config = dict(
    n_layer=11,
    d_model=224,
    n_head=4,
    n_kv_head=1,
    head_dim=64,
    d_mlp=896,
    vocab_size=1024,
    activation='swiglu',
    norm='rmsnorm',
    norm_place='pre',
    norm_eps=1e-06,
    positions='rope',
    rope_base=10000.0,
    rope_fraction=1.0,
    qk_norm=False,
    attn_scale=0.125,
    bias='none',
    tie_embeddings=False,
    parallel_block=False,
    init='uniform',
    init_std_qkv=0.0345,
    init_std_o=0.0428,
    init_std_up=0.0493,
    init_std_down=0.0493,
    optimizer='muon_hyperball',
    lr=0.00918,
    lr_mult_o=1.1,
    beta1=0.95,
    lr_head=0.004,
    grad_clip=2.0,
    warmup_steps=200,
    schedule='wsd',
    decay_fraction=1.0,
    decay_shape='linear',
    final_lr_fraction=0.0,
    batch_tokens=[32768, 65536, 98304],
    seq_len=1024,
    doc_mask=True,
    train_tokens=359900000,
    steps=5635,
    dataset='wikipedia_en',
)
MLP neurons of a small language model. Each row is named by its layer, matrix (gate and up: input weights; down: output weights) and neuron, and shows model dimensions 16-143. Each number is 128 + 32 x the weight over its row's rms, rounded and kept within 0 to 255. A neuron's up and down rows have the sign that makes its largest values positive.
After each neuron's rows, "fires on" lists the tokens most often at its 100 highest values on Wikipedia text that the model never trained on.

L7.gate681 [109 181 135 109 118 164  68 145 116 146 160 114 133 106 158 147 151 159 179 112 127 102  85 172 116  81 118 141 106 220 117  82  86 127 139 147 138  66  95 153 123  97 134 166 180 122  84 101 100 208 137 156 109 108 119 138 125  92 141  97 154 104 118  70  82 109 116  75 124 114 136 124  72  72 182 125 102 157 152 118 168 124 189 133 117 167 139 178 153 121 148 119 100 193 118 173 112 147 109 128 188 168 124  55 125  89 118  79  79 171 135 158 131 163 165 113 121 149 167 151  99 136 115 131 200 140  72 134]
L7.up681 [130 166 136 201  64 106 100 144 118 125 136 111 131 171 177 167 152 149 175  92 105  92 117 158 128 116 123 110 103 123 134 124 131 161  89 121  79 121 154 139 107 141 127  93 122 181  72 146 129  58 156 153 117 105  99 122 130 162  98 137  87  90  86 130 115 136  38 111 151 111 158 143 110 148 174 114  94  85 185  91 191 168  90 150 101 136 127  72 130 132 120 124  95 104 146 110 138 160 124  65 105  97 193 146 114 163 133 112 187 120 109 163  72 200  85 150 149 164 118 123 155 160 220 109 121 183 110 124]
L7.down681 [111 151 161 103 161 136 125 109 159 173 174 112 136  99 138 170  82 137 127  57 176 150 156 203 157 110 126 144 163 149 157 111 125 110  99 126  46  89  73 175  97 133 146 114 141 178 141 117  63 175 166 147 159 141 137  84 131 102  95 162 135 130 170 145 129 123 109 113 142 166 151 151 144  91 160 106 159 149 139  85 142 130 148  88 141 153 145  97 150 127 131 108 132 176 113 101  53 135  96 107 185 166 164 140 162 122 107 139 127 126 140 107 141 134 117 117 168 138 157 148 146 120 109 118 167 175  84 135]
fires on: "wn", "ly", "an", "er", "ul", ":"

L8.gate689 [128 127  89 128  99 126 117 113 110 102 102 126 127  96 148 189 124 107  38 122  69 140 202 118 127 132 165 142 180 127 122  88 150 150 131 111 155  89 178 141 137 107 171 134 180 111 145  48 104 155 126 163 122 142 136 174 191 170 146 121 148 171  82 114 144 162 121 101 145 128 140 152 167 123 138 131  99 137 123 119 164 100 142 156 151 136  75 129 158  88 109 141 138 164 173 137  82  80 166  90 193 112 104  87 150 139 139 142 194 128 129 143 145 167  79  98 150 131 164 110 136  69 150  98  99  80 135 143]
L8.up689 [156 142 137 161  94 123 124 134 112 137 115 147  74 132 171 142 159 126 170 151 120 142 172 105 115  95 143 104 157 109  96 142  56 106 119  86 132  90 173 176 137 137 136 145  93 146 106  82 130 148  70 159  60 108 120 147  65 170  32 122 156 143 106  89 111 120 121 176 124 124 165 218  76  90  39 122 155 125 146  80  90 108 110 161 181  85  97  92 166 148 135 104 151 161 142 128 176 106 124 116 159  91 160 132 184 151 181 122 122 105 144 142  95 173  76 141 165 112 203 176 145  42 156  54 122 135  86 126]
L8.down689 [125 110 155 113 129 102 178 152 170 127 143 165  99 156 180 155 113 133 165 102 110 109 138 121 157  99  34 114 130  99 186 157 167 104 123 117 149  72 146  77 159 118 141 183  84 165 106 151 174  95 110  92 144 132 127  97 175 161 130 104  97 143 110 153 125 155 156 156 132  87 120 149  97 147  39 140 157 123 161 149 120 117  52 113 178  78 132 112  96 133 164 126  75  94 113 102 178 130  83 133 154 135 219 151 195 102  89 126  99 105 141 165 143  79 121 121 129 123 123 110 141  98  80 123 146 162 132 136]
fires on: " w", "it", " and", "s", "st", "th"

L7.gate527 [159 171 121 128 129 154 131 108 105 101 100 104 100 168 122 159  83  81 137 156 124 149 142 125 123 121  94  85 135 102 146 121 167 134 175 135 155 193 154 118  96 118 116 144 184  67  99  92 117  77 131  76  80 167 129 135 114 101 166 153 176 130 117 146  73 149 166 138 136 142 130 139 162 202 176  74  75 194 109 117 158 117 139 203 143 148 142 105  87 112 157 149  82  91 142 137 112 140 178 152 141 129  64 148 179 145 125 117 191 119 111 129  45  95 138 116 115  93 144 113 193 123 125  74 189 121  95 141]
L7.up527 [ 75  92  68  87  86 189 104  92 100 107 169 116 141 174 173 134  93  85 170 139 162 114  99 142 177 155 103  78 108 125 119 163 134 170 125 138 125 148 192 163  94 183 155 124  90  73  93 114 183 153 102 165 185 143 149 124 195 104 105  33 140 113 108 160 130 129 151 138 145 140  85 135  92 118 126 159 127 185 151 135 123 136 193 143 151 128 100  98 113 112  89 171 134  93  97 103 131 108 153 181 141 131 148 173 155 159 102 154 137 159 129 119 139 147 101 117 142 117 102 127  82 131 194 111 116 198 171 113]
L7.down527 [136 138 180 142 123 120 111 113 111 120 124 119 136 124 121 172 165 172 145 123 153 146 147  54 108 180  93 173 106 117 195 110  64 145 182 127 115 151 186 179 151  68 137 153 124 107 120 108  87  98  94 153  75 111  65 138 118 131 128 173  87 133  93 108 147 168 140 145 128 109  75 150 184 197 186  83  91 169 125 134 110 182 104 138 145 118 109  91  49 120 195 110 141 138 108 137 165 127 181 147  97 133 114 203 173 106 136 165 125 152 108  92 102 111  92 122 117 167 135  45 127  89 122 123 127 196 109  80]
fires on: "im", "r", " D", "ie", "ri"

L4.gate469 [ 61 121 139 130 147 108 160  99 146 110 110  73 164 181 128  91  87 101 123 115 135  68 130 144  64 111 121 150 107 166 132 144 171 165 103 125  88 144 168 175 172 131 148 141  68 101 122 120 137 139  86 138 150 120 116 108 142  96 146 151 168 151  78 137 150 151 135 112  65 170 150 188 106 194 150 116 103 141 175  93 141 143 136 129 119 108 155 110 112 108 170 143 166 126 121 126  79 154 139 165  97 128 173  68 107 175 164 122 150 136 109 156 107 120 126 118 106 132  80  33 121  21 112 144 107 151 109 133]
L4.up469 [106 145 134 133 113 134 164 148 160 117  67  98 175 176  58 152 146  66 150 168 145 139 169 142 158 169 121 177 114 143 158 139 116  98 120 129 127 152 143 153  93  70 134 135 136  92  75 173 175 142 124  38 110 123 115  99 112  89 146 113 189  99 133 146 121  93 129  68 112 142 125 152 144 128  89 131 104  90 116 126 103 106 126 114 194 103 198 123 125 133 142  94 108 141  80 135  97 146 155 166 122 132 107 119 164 145 147 102 122 125 127 122  99  84 130 146 147  43  89  93 137  51 150 123 155 167 105  68]
L4.down469 [127 173  78 138 115 134  92 160 111 117 112 134 127 168 147  68 204 134 148 157 145  98 112  81 146 106 130 158 192 110 146 145 172 108 118 130 114 110 162 168 137 125  92 144 218 105 173 151 169 163 113  97 105 113 128 178 113  99 171 103 206 156 153 180 145 125 141 108 140 105 108 137 162 127 115 106 166 122 102 130 119 134 112 106 189 184 167 152 152 107 117  81 169  95 120 158 126 155 126  61 176 104 117  60 114 129 130  97 136 124 149 158 118 179 129 162  80 108 106  66 181 139 133  89 170 143 130 139]
fires on: "t", "art", "orn", "°", "1", " ac"

L8.gate622 [123 174 130 169 151 121 142 171 164  59 162 151 110 145 162 158 127  97 215 115 121 131  90 146 151 139 143 114 132 145 174 127 130 111  59 100  64 124 146 119 131  70 117 164 148  98  84 119 121 125 143 125 131 141 127 121 175  69 203  79 105 126 159 140 148  78 132 181 182  94 172 165 112 119 144 145 137 155 125 151 132 148 126 194 168 132 139 183 167 139 130 152 148 112 119 131 129 140 133 177 153 217 167 102 159 122 117 154  76 137  93  94 108 155  70 115 115 135 166 141 113 129 131 113 133 167  80 136]
L8.up622 [ 87 146 109 138 125  93  95 152 107 123 125 128  91 135 111 150 168  31 142  85 169 108 159 132 114  88  85  70 144 137 171 153 181 118  88 102  97 113 170 132 133 143  92 165 147 111  78 148  80 117  80 113 135 115 139 135 187  89 154 115 131 144 108 135 124 109  97 140 173  98  78 131 104 172 150 142 146 148 164 135 139 155  72  96 125 164 153 145 197  96 112 136 172 116  91 168 131  80 156 137 154 182 132 108 135  80  81  91 142 158  59 172 134 147  50 132 137 142 139  99 135 103 152 124 121 152 147 145]
L8.down622 [129 156 170 141  72 173  77 182 132 164 130 145  94 120  99 200  76  42 151  98 131 142 118 132 142 124 144 124  81 146 176 139 121 167  49 112 126 140 104 125 153 136 103 138 158 102 101 103 146 153 162  87 106 127 131 101  92 119 208 170 120 151 142 141 109 145  83 118  97 104 110 110 148 118 131 189 154 152 147 100 133 128 130 149 150 164 108 176 131 112 117 161 144 113 160 152  86 141 138 116 146 156 127 109 170 124 150 182 149 119  92 131 148  95 148 128  99 115 115 108 171 127 125  86 158 183 113 167]
fires on: " of", " was", ":", "an", "out"

L7.gate164 [154 103  86 136  96 130  74 101  82 100 182 121 140  99 147 100  88  85  60  76 164 147 141 107 186 110 108  73 156 175 124 103 169 188 109 107  71 133 101 209  74 162  95 232 121 113 108  85  91 109  97 122  88 133 113 127  84 162 155 130 153 125  56 152  42  99 141 152 109 113 125 141 134 110 132 109 117  61 180 149 142 112 148 113 108 145 118 103 123 156  95 104 137 118 123 163  76 156  96 115 110 132 123 112 142 162 160 160 118 176 113 122  33 145 163 134 168 111 197 118 153 116 143 111 138 175 130 140]
L7.up164 [102  72 125  80 120 136  64 112 101 114 170 140  88 139 177 160 157 146 162  99 156  74 120 141 111 122 103 134 164 122 147  79 104 129  73 147 109 114 150 129 106 117 106 124 102 154 155 116 146  79  81 166 113 173 106 121 110 158 199 178 123 126 123 100  85 152  82 115  66 102 113  65 145 114 159 110 100  97 121 149 190 145 179 116 114  80 146 111 148 176 143  73 116 183  76 107 124 144 106 195 168  30 168 149 100 123 140 106 101 213  92  88 115 158  98  97 142 129 188 101  84 203  71 152 106 169  93 131]
L7.down164 [ 93 132 114 107 127 117  85 150 167 114  74 154 129 145 114 102 152 109 162 122  98  87 190 121 141 161 160 127 143 134 172 111 139 131 169 135 119 122 212 145 180 141  83 107 114 150  93 131 173 102 142 135  55 140 148 102  98  94 160 108 167 117 163 130 155 110 112 161 117 114 107  84 164 144 118 116 153 153 156 116 129 102 181 113 183 140 186  86 133 118 215 117 158 107  97  81  55 127 111 133 153 152 135 167 115  88 138 159 163 172 112 160 123 130 103 150 164 157 109  95 121 255 141 168 119  97  83  92]
fires on: " new", "inal", "ent", " that", "wn", "v"

L8.gate856 [107 171 138 147 124  73 142  97 190 153  59  65 150 191 110 125 162 113 113 128 166 134  66  48 171 111 160  69 143 113 137 122  63 111 169 179 144 157 198 104 104 113  90 122 104 145 167  90 114 146 116 171 160 130 120 174 138 150  96 152 126 147 123 106 145 139 119 145 108 155 154 143 138  88 153 160 146 113 111  86  98 142 112 114 156 121 123 125 170  84 123 114 168 138  94 143 183 136  83 186  79  85 141 140 129 178 150 143 156 149 105 125 187 123 149  85 122 119 113 178 163 100  97  95 152 143 124 114]
L8.up856 [135 145 174 119 144 185 128 210 130  99 112 139 115 157 172 153  80 104 162 172  68 135 161 101 202 116 165 143 136  86 108 170 153 132 171 205 133 133 134 113  73 113 156 113  63 129  95  76  97 134 136  65 136 122 138 118 168 127 160  96 116 143 177 149 157  89 123 160 112 200  99  86 125 145  96 131 153 184 139  76 116  96 127  81 109  73  91  89 178 118 116 179 117 119 123 174 156 159 179  99 146 129 123 177 109 149 136 108 207  98 123 100 144 153 152 151 101 135  91 112 107  92  88 159 127 134 126 147]
L8.down856 [119 176 123 142 125 186  88 131 137 168 102 200 165 155 142 101  91 108  96 117 225 120 129 131  67 138 146 109 118 157 164 106 149 141  92 114  91 155 127  89 106  95  91 195 168 121 134 146  96 147 104 103 138 108 118 155 131 124 150 118  90 100  33  56 146 132 179  58 107  87 138 128 131 124  72 104 159 159  99 106 103 113 103 110 100 141 115  84  96  71 108 137  56 100 111 136 162  98 137 139 136 102 168 116 138 111  93  99 113 133  95 119  71 109 159 145 188  98 144 214 176 141  87 128 124 137 133 155]
fires on: ",", "er", " and", "\n", " B", "ian"

L7.gate362 [ 96 146  80 185  91 100 127 152 141 139 155 162  86 132 108 170 132 164 128 121 122 126 133 154 149 167 150 105 106 178  63 122 148 170 101 179 135  48 180 133 121 160 145 133 133 114 186 112 153 199 124 149 144 119 151 156 114 134 176 155  91 127  89 136 134 125 201 124 122  71 115 136 130 128 145 114  84 143 124 159 165 105 140 151 166 142 127 142 133 161 127 181 190  88  99 150 110 109 105 155 104 167 167 188  68 130 143 139 137 142 123 128 158 118 105 141 190 128 116  89 157  74 182 154 181 122  72 122]
L7.up362 [123  72 170 131 115  86 192  89 136 146 144  57 107 137  88 116 111 109 154 103 103 179 134  93 142 119  97 139 133 201 107 152 124 106 133 132 135  91 135 138 103 123 133  84 132 127 178 140 101 130 147 126 122 127 149  88 123 168 125 132  52 116 147 147  74  75  81 122 111 116 104  51 136 147 122 163 103 116 131 141 127 121 106 101  77 148 139  99 116 166 149 159  94 100  74 105 159 112  91  86  88 138 180 119 165 134 105 154 103 126 111 123 168 148 147 120 184 122 153 116 159  46 164 124  82 185 112 121]
L7.down362 [184  87 116 145  62  90 181 129 130 121  95  84  99 132 132 124 142 192 120 120  85 138 125  84 102  98 131 177 102 137 161  91 136 133 167  92 130 111 143 101 179 161 107  63 152  85 156 147 196 144  92 133 124 121 158 129 127 107 158 114  96 108  66 165 124  96  97 104 156 130  81 137 149 142 120  94 114 126 112 223 159 117  90 107 134 186 116 117 110 105 111 119 139 139 112 134 118 120  92 125 135 204 197 149 123 138  66 109 165 126  55 143 150 146 119 136 167 131 145 148 137 108 118 182 129 124 136 150]
fires on: "ss", "e", " ass", "iv", "k"

L6.gate47 [151 136 116 101 145 160 127 202 167 139 115 136 172 151 167 137 156 164 172 117 135 161 101 109  72 121 122 118 102  42 146 124 135 165 150 110 146 150 144 140 101 186 178 176 136 118 152  81 120  96 189 161 204 168 150 167 203 154 142 136 193 185 139 139 165 174 111 160 147 148 127 153 124 123 158 160  88 114  82 132  65 176  79 107 142 162 118 124  98 147  66  76 106 124 149 121 150 110 180 120 167 138 161  72 162 136 136  94 120  63 126 187  98 155 167 148 113 113  92 106 114 144 137 137 102 117 127  98]
L6.up47 [ 94 106 177 125 102 102 103 164 100 127 152 179 144 141  76 109 153 101 119 145  95 106 159  43  99 117 155 145 108 158 208 126 104 155 124 141 112 107 140  89 143 143 167 161 135 142 110  54 124 140  83 111 127 149 181 109 112 119 198 167 122 125 117 160 104 162  93 122  91 122 129 180 117 214  94 144 109 115 106 112 127 162 114 183 154 172 128 115 124 132 106 144 138 187 104  94 121 142 153 132  88 148 122 115 135 109  99 151 153 193  70 168 142 110 165 153 138 125 102 197 111 116 109 120 101 113 124  76]
L6.down47 [121 162 101 153 123 175  94 109 121 150 115 142 162 164 135 110 135 149  92 103 157 204 156  96 107 186 125 112 151 122 137 127  85 133 144 169 139 128 147 178 104 153 135 199 171 144 171  84  97  81 115 101 188 125 127 105 125 159 146 111 141 191 129 152 121 155 105 101  94 123 128 177  84 194 118 105 132 151 119 110 115 153 120  62 146 160  99  48 111 120 133 175 121 166 137  94 139 144 150  63 156 118 136  96 124 130 120 158 164 116 121 155 116 173 103 153  94  81 124 118  80  92 164 104  99 157 134 132]
fires on: "ac", "ie", "ic", "e", "ed", " |"

L7.gate17 [ 94 111 155 110 151 129 132 146  91 141 145  67 127 133 174  50 152  95  96 148 137 115 109 142 156 135 173 112 125 154 153  66 109  81 146 167  93  66  89 148 162 103  97 226 194  93 100 116  90  74 134  82 122 148  67 135 120 188 164  95 192  97 118 162  80  89 121 151 112 108 137 156 161 102 115 158 117 129 127  92 210 124 100 135 143  74 134 136 121 117 123  61 108 137  68 109 141  75 113 105 132  97 128  88  75  89 150 117 115 151 181 153 109  83 130 150 206 199 101 172 137 157 125 142 130 140 148 164]
L7.up17 [ 60 107 136  97 142 174 134  88 184 113 115 118 113  79 132 111  98 123 149 140 148 110 104 126  92 156 139 170 145 194 116 128  78 173 130 135 117 125 106 168  98 144  94 163 163  66 124  87 160 129 128 131  50 155 166  91 122 152 160 158 141 153  87 125 138  83  79 169 117 122 136 152 139  97  62 122 165 117 139  93 136 161 187  86  95 135  96 116 120 118 149  79 154 126  64 129 137  79 169 163 161 126 151 119 138  75 174 154 107 158 118 145  70  62 165 102 108 177 151 154 153 110 119 129  76 180 165  85]
L7.down17 [118 108 127 119 102 145 149 108 152  93  94 120 171 127 142 149 103 106 131 158 122 196 114 138 155 204 163  51 134 146 144 158 132 131 115  93 179 103 116 105 106 155  87 125 192 147 149  69 122 132 104  82  89 139 205 142  95 152 154 110 175 166 159 157 176  90  73 144 170 123 129 136  97 123 167  59 100 143 118 102 196 130 158 166 107  95 125 154 154 159 190 143 122 205 133 148 113 124 121 132 158 201 121 169  98  87 145 163 112 160  86 156 159  46 170 124 134 146 108 146 158  96 120 133 123  91  99 103]
fires on: "as", "is", "uc", "wn", "v", "ific"

L8.gate637 [175  91 151  65 115 144 118  71 117  99 143 132 119 147 169  92 111 160 115  87 157 155 127 143 131 110 142 114 116 102  90 120 175 108  86  66  98 112 188 110 114 139 150 111 161 102 127 145  90 133 159 109 117 121 126  69  79 123 185  75 128 181 134 182 143  37 144 101 173 128 160  78 102 135 100 111 142 106  59 108  87  82 123 137 167 162 127 117 150 111 170 119 134 112  75  76 116  85 159 158  92 170  85  99 129  82 131 113 149 159 152 119 157 146 137  92 180 171 107  95 123 157 142  96  77 142 168 121]
L8.up637 [153  68 155 161 133 141 158  77  64 144 158 123 153 150  98 110 174 101  80  94 115 111 179  85 128 106 145  92 177 147 139 102 150 151 103  79 108 167 129 141 210 132 154 162 182 123 134 140  84  93  80  75 103 146 121 100 136 154 134 130 176 102 114 175 128  68  88  57 255 186 185 102 146 181 126 144 135  70 126  99 118 110 135 128 118 171 149 119 166 156 142 111 187 105 150 143  79 154 121 147 109 150 109 181  58 193 112 104 154 143 139 149 110 176 147 115 143 130 119 124 127 145 143 151 133 113 151  64]
L8.down637 [176  96 145  84  87 168 127 183 109  79 128 132 124  96 135 132 120 140 149  93 138 111 119 166 142 183 129 101 171 143 171 149 159 138 110 141  82 106 186 133 159  84 106  82 127 104 178  92 125 163 142 140 153 116 139 193 131 112 106 131 167 146 101 153 178  99  99 118  98 100  76 163 106 129  67 193 133  78 129  94  94 132  41 118 126 160 169 135 127 121 132 126  96  95 121  84 131  94 141  46 118 153 106 187  85 104  73 139 151 113 165 120 184 168  98 122 148 116  99 132 157  24 104 144 167 124 166 197]
fires on: " was", " been", " an", " is"

L6.gate529 [150  71 102 117 103 117 115 132 213 114 113 138  83 203 158 106  87 149 178 164 112 103  90 127 161 138 140 113 117 125  90  81 130 112 105 160 137  51 147 131 168  66 149 105 167  84 195  90 106  95 139 130  98 154 143 123 132 174 173 157 144 200  97 149  96  83 172  91 156 130 181 119 103 142 180 161 130 118 151 164 165 104 167 128  77 179 115 149 169 102 180  98 110  44 160 166 120 148 155  73  90 120  97 112 150 113  95  96  91  91  70 163 125 125 155 177 157 141 172 140 166  98 143 142 123 120 132 112]
L6.up529 [115 103 121 145 135 106  80 103 156  95 158 152  99 108 141 115 105 110 122 127  62  71 124  76 187 138 145 115 145 118  90 142 155 170  64 120 148 158 105 103 173 139 114 125 123 123 100 156 104 113 137 112  95 182 102  99 170 113 175 154 208 162  67  95  58  63 117 136  86 162 145 144 117 147 171 128 188 123 107 159  89 104 169  89 154 102 132 122 154 106 109 136 116 125 100 188 106 163 135  63 165 128 134 139  72 108 174 121 137  81 119 152 130  91 191 108 140 182  95 126 151 181 133 181 152 147 128  85]
L6.down529 [139 128 146 118 135 125 149 170 113  72   0 129 149 122 124  97 159 205 158 120 160 109 116 115  72 149  93 135 122 166 113 136 182 119  98 130 128 113  98 141 109 111 146 166 150 201 103 103 150  86 146 163  96 114 127 163 137  99 144 117 115  92  60 113 118 186 101 167 108 108 107 115 121  65 161  83 109  53  96  60 124 145 110 103  89  88 108 129  91 121  92 150  93 111 154 108 124 168 223  72 129 178 100  75 142 104 128 106 114 143  91 146 106 145 116 133 160 129 114 154 166 176 141 150 185 176 158 107]
fires on: "ill", "ear", "g", "her", "ab"

L6.gate174 [170 140 134 153 149 130 114 152 138  52 117 143 199 193 163 137 198 112 152 155 112 178 139 134 135 169 115 132 103 151 109  99 132  89 118 168 167 138  77 101 154 190 194 111 113 133 152  72  63  94 136 106 124 128 111  95 158 138  99 137 182 124 175 134  96 168 142 125 137 154 141 169 103 169  84  87  82 156 140  76 175 145  91 136 108 155  96 129 122 149 126 181 138 128 114 115 102  78 170 174 129 139  77 117 170 159 100 124 173 109 125 232 142  92 130 135 137 148 106 168 125 148 116 149 145 122 136 103]
L6.up174 [ 70  99 135 109 154 119  68  90  91  98 178 112 144 117 146 123 112  66 174 104 127 148  87 133 119 103 139 165 147 140 137 152 160 141 119 118 211  79  79 142  95 127  88 137 166  91  99 116  95 144 120 131 116 131 145 169 142  98  83 143 177 168 134 103  85 121 132 129  63 109 132 173  70 113 136 105 104 138 158 131  73  96 138 199 181 178  84 135 127 106  45 114 133 137 151 134 126  92 152 184 139 102  95 140 166 147 146 162 143 121 145 129 122 123 152 149 156 103 158 141 105  59 112 103 111 187 178 135]
L6.down174 [128 105  57 140 133 152 120 112 110 173 156 144 160 100 189 118 111 182 144 122 102  59 168  93 120 109 109 148 152 142 139 155 138 119 151 149  78  95 177  95 149  82 131 127  72 128 164 135 169 141 129 120 155 111 141 158 178 119 174 127 174 131  88 201 136  48 103 136 172 133 162 123 109 103 117 152 138  96 128 103 132 185 120 114 111 128  47  92  96 175 162 161 116 120 169 137 172 109 194 136 174 104 124  89  97 163  95 125  85  90 127 119 123  95 119 166 120 135 141 134 125 111 121 141  52 146 133 190]
fires on: "ie", " |", "el", "or", "ess", "ri"

L4.gate310 [100 112 115 148 100  87  60 155 130  79 143  53 119 130 142 176 172 143 105 138 124 138  92 125 129 149 132 133  93 168 119 178 169 166 143 114 148 148 141 112 112  94 136 147 152 102 227 147 132 103 163 133 178  76 176 154 161 131 159 141 135 133 119 122 116 129 235 136 174 172  93  97 119 177 149 127 161 142  96 153 146  80 147  64 122  92 103 101 142 164 148 101 125  95 121 167 136 134  86  84  93 130 193 112 143 126 111 115 171 101 121  85 152 162  76 105 166 137 146 131 200 116 123 200 184 165 135 154]
L4.up310 [107 137 142 118 119 126 118 146  93  54 151  64 109 108 128 172 120 112 153 149 105 114 143 132 193 172 136 170 118 186  93 163 105 132 163  94 107  59  76  73 128 135 155 143  83  81 158 200 159 121 180 123 127 103 150 119 118 105  96 146 143 132  95 112 114  55 163 124 129 128 135 182 115 179 197 135 147 161 149 158 165 151  73 145 123 109 120 134 127 204 153 130 167 101 152 158 140  59 209  91 110 108 140 144 123 110 112 134 139 127  96 118  93 158 138 153 181  84 111 127 155 126 112 138 200 142 140 114]
L4.down310 [157 130 150 139 110 166 158 132 108 155 145 130 129 119 160 143 178 106  91 119 125  95 164  88 111 118 106 137 140 170 142 122 205 107 120 136  95 107 135 122  73  96 112  94 130 136 161 117 142 117 128 152 159  69 126 116 102 154 125 173 122 160 105 182 121 123 123 149 171 149 103 156 132 117 126 106 153 134 130 139 113 143 150 139 122  95 160 102 136 171 162 125 127 114 144 148 118 116  93 113 128 109 194 118  64 108 166 123 189 104  83 129 101 119 119 127 117 170 146 166 151 142 127 178 220 139 117 185]
fires on: "c", "p", "ss", "ak", "k", "end"

L6.gate24 [145 127 156 167 170 163 185 105 137 140 106 175 134 124 163 123 139 159 113 116 183 125 130 144 176 134 160 153 114 125  97 131 149 119 114 108 126 182 100 134 128  92 191 150 137  92 167 110 113 147  98 136 130 100 135  88 114 147 111 167 126 164  83 122  59  92 187 117 102 117 110 137  95 218 119  95 107 149  90 114 137 106 129 108 191  68 111 178 171 127 124 125  41 140  77  98 126 199 151 151  91  89 106 147 187  90 103 125  91  90 148 122 135  82 110 135 159 122 106 141 159 143 159 129 130  75 100 114]
L6.up24 [157 161 110 108 117 139  52 120 111 160 156 100 112  42 149 118 142 124 138 131 101 170 144 140 114 103 172  79  82 172  99 161 118  88 122 111  89 119  92 164 125 134 173 119 138 119  88 141  99 152 150 115  95 142 172 214 102  86 175 149 113 190 142  88  72  89 105  99 122 119  91 155  87 219  98 117  93 102 184 193  90 127 122  86  99  60  90 149 178 105 119  98 115 104  78 183 138  93 149 109 129 111  99 174 106 180 160 153 131 185  92  73  99 134 133  69  58 133 140  88 126 166 118 130 200  94  91 147]
L6.down24 [131 190  82 183 147 143 143 151  93 167  96 187 142 185 104 210 200 158 137 127 138  95 194  82 153 136 118 141 122 109 164  91 135 136 135 142 170 123 141 121 170 108 172 197 151 118 110 148 129 107 119  70  67 133 140 125 168 143 152 198  95 130 111 101 119  69 116 171 162 123 158 136  75 145 141 115 112  90  90 142 176 151 120  97  95  77  83 117 164  67 129 138  96 159 131 205  86 119 169  84 109 136 137  83 139 147 104 122 127  92  83 154  93 123 160 146 100 151 137 111 142 141 151 159 135 115 158 103]
fires on: "iv", "ron", "k", "her", "g"

L7.gate413 [112 181 156 207 141 134  80 102 131 144 159  77 128 143 106 144 145 132 215 135 168 120  37 108 103 139 111 139 185 154 124 137  97 138  98 140 110 105  52 153 149 115 153 145 137 112 102 137 124 130 114 162 147 189 133  77 130 100 175 182 102 141  97 130  95 118 104 102 152 110 172  86 143 151 153 140 169 116 132 109 119 117 198  92 202 146  96 126 125 149 134 127 153 110 158 158  94  96 204 140  83 185 163 115  84  82 116 143 159 137  92 122 124 149  88  72 109 117 144 106  96 124 141  80 152 133 163 107]
L7.up413 [106 156 138 154  74 118  81 132 115 105 187 134  97 137 128 130 130  91 139 105  93 132  46 154 123 102  93 101 153 147 181 116 138 104 119 129  63 119  82 183 102  94  72 120 119 130 113 188 135 116 148 122  98 156  85 136 140 131 121 146 129 140 125 157 167 112  49 153 131 112 115 123  89 168 183 164  98 167 175 131 135 218 133 140 152 141 186  88 138 137 161 162 132 128 115 116 168  89 128 101 129 125 108 161 107 148 138 114 150 116  88 118 150 121  87 124 141 120 129  85 149 103  91  92 188 189 151 136]
L7.down413 [172 160 156 129  96 163 103 147 156 161 124 201  83 143 120 146 108 153 188 113  63  58 142 101 133  99 108 101 130 161 124 200  76 137  79 154 127 147 165 195 144 169 134 130 127 143 112 134 120 136 170 124 107 130 147 117 140 107 159  97 155  87 152 163 175 174 135 199 111 130 139 126  85  62 168 101 140 130 160  85 152 152 148 101 109 126 141 115 138 152 180 143 103 193 126 148 124  81 131 104 137 161 146 116 124  59 165 151 151 108 177 143  84 119  74  95 145 137 145 134 171  99 124  86 127 145 110 129]
fires on: "an", "t", "her", "ver", "ly", " over"

L8.gate121 [115 130 148 150  89  67  96  95 136 146 113 153 115 143 137 142 148 108 115 165 133 118 142  79 182 140 186 163  96 178  68 113  82 176 103  77 105 164 176 108  96 159 116 106  96 127 107 102 100 144  82  78  78  96 124 166  86  58 106 108  45  95  92 181 182 135 113 151  81 112 154 134 165 152 120 138 170 125 143 138 177 128  56 124 122 156  99 179 160 120 180 148 181 158 155 106  78 106 113 156 169 126  99 106 107 137 190  87 117 103 111 142 156 105 132 130 116  83  94 124 134  85  38  98 123 168 154 111]
L8.up121 [144 114 111 152 172 227 128 167 161 165 106 151 145 124 103 175  74 190 127 158 168 129 136 102 123 100 121  96 113 154 118 138 100 162 108  95  91 132 145 121 209 112 150 114  85  76 121  68 112  99  61 149  89 106 118 103 125 167 109 132 104 112  97  78 112 127 131 187 126  89 146 118 176  81 111 181 144 132 151 151 130 139 112 148 128  82  64 169 135 110 107 127 151 142  80 139 140 155 139  99 187 137  84 104 162 151 144 111 131  89 105 149  73  81 111 163  78 186 129  98 123  81  57 141  93 120 105 114]
L8.down121 [171 199  94 109 105 157 143 141 144  89 129 202 154 141 106 152 130 114  95 133 120 149 152 126 161 160 117  93 131 176 202 164 202 152 148 130 121  66 116 144 211 120  81 126 121 137 132 113 106 139 122 105 109 115 101 114 132 161 114 159  82 119 125  92 153 172 142 126 119  70 156 228 141 131 123 124 132 150 162 164 118 101 145 133  99  88 158 102  90  52 177 155 131 107 156 149 132 143 131 142 107 104 167 155 127 122  88 113 111 133 123 174 127  76 134 128 162  93 117 177 134  84 123 135 184 160  23 135]
fires on: " d", " th", " and", ",", "ong", "it"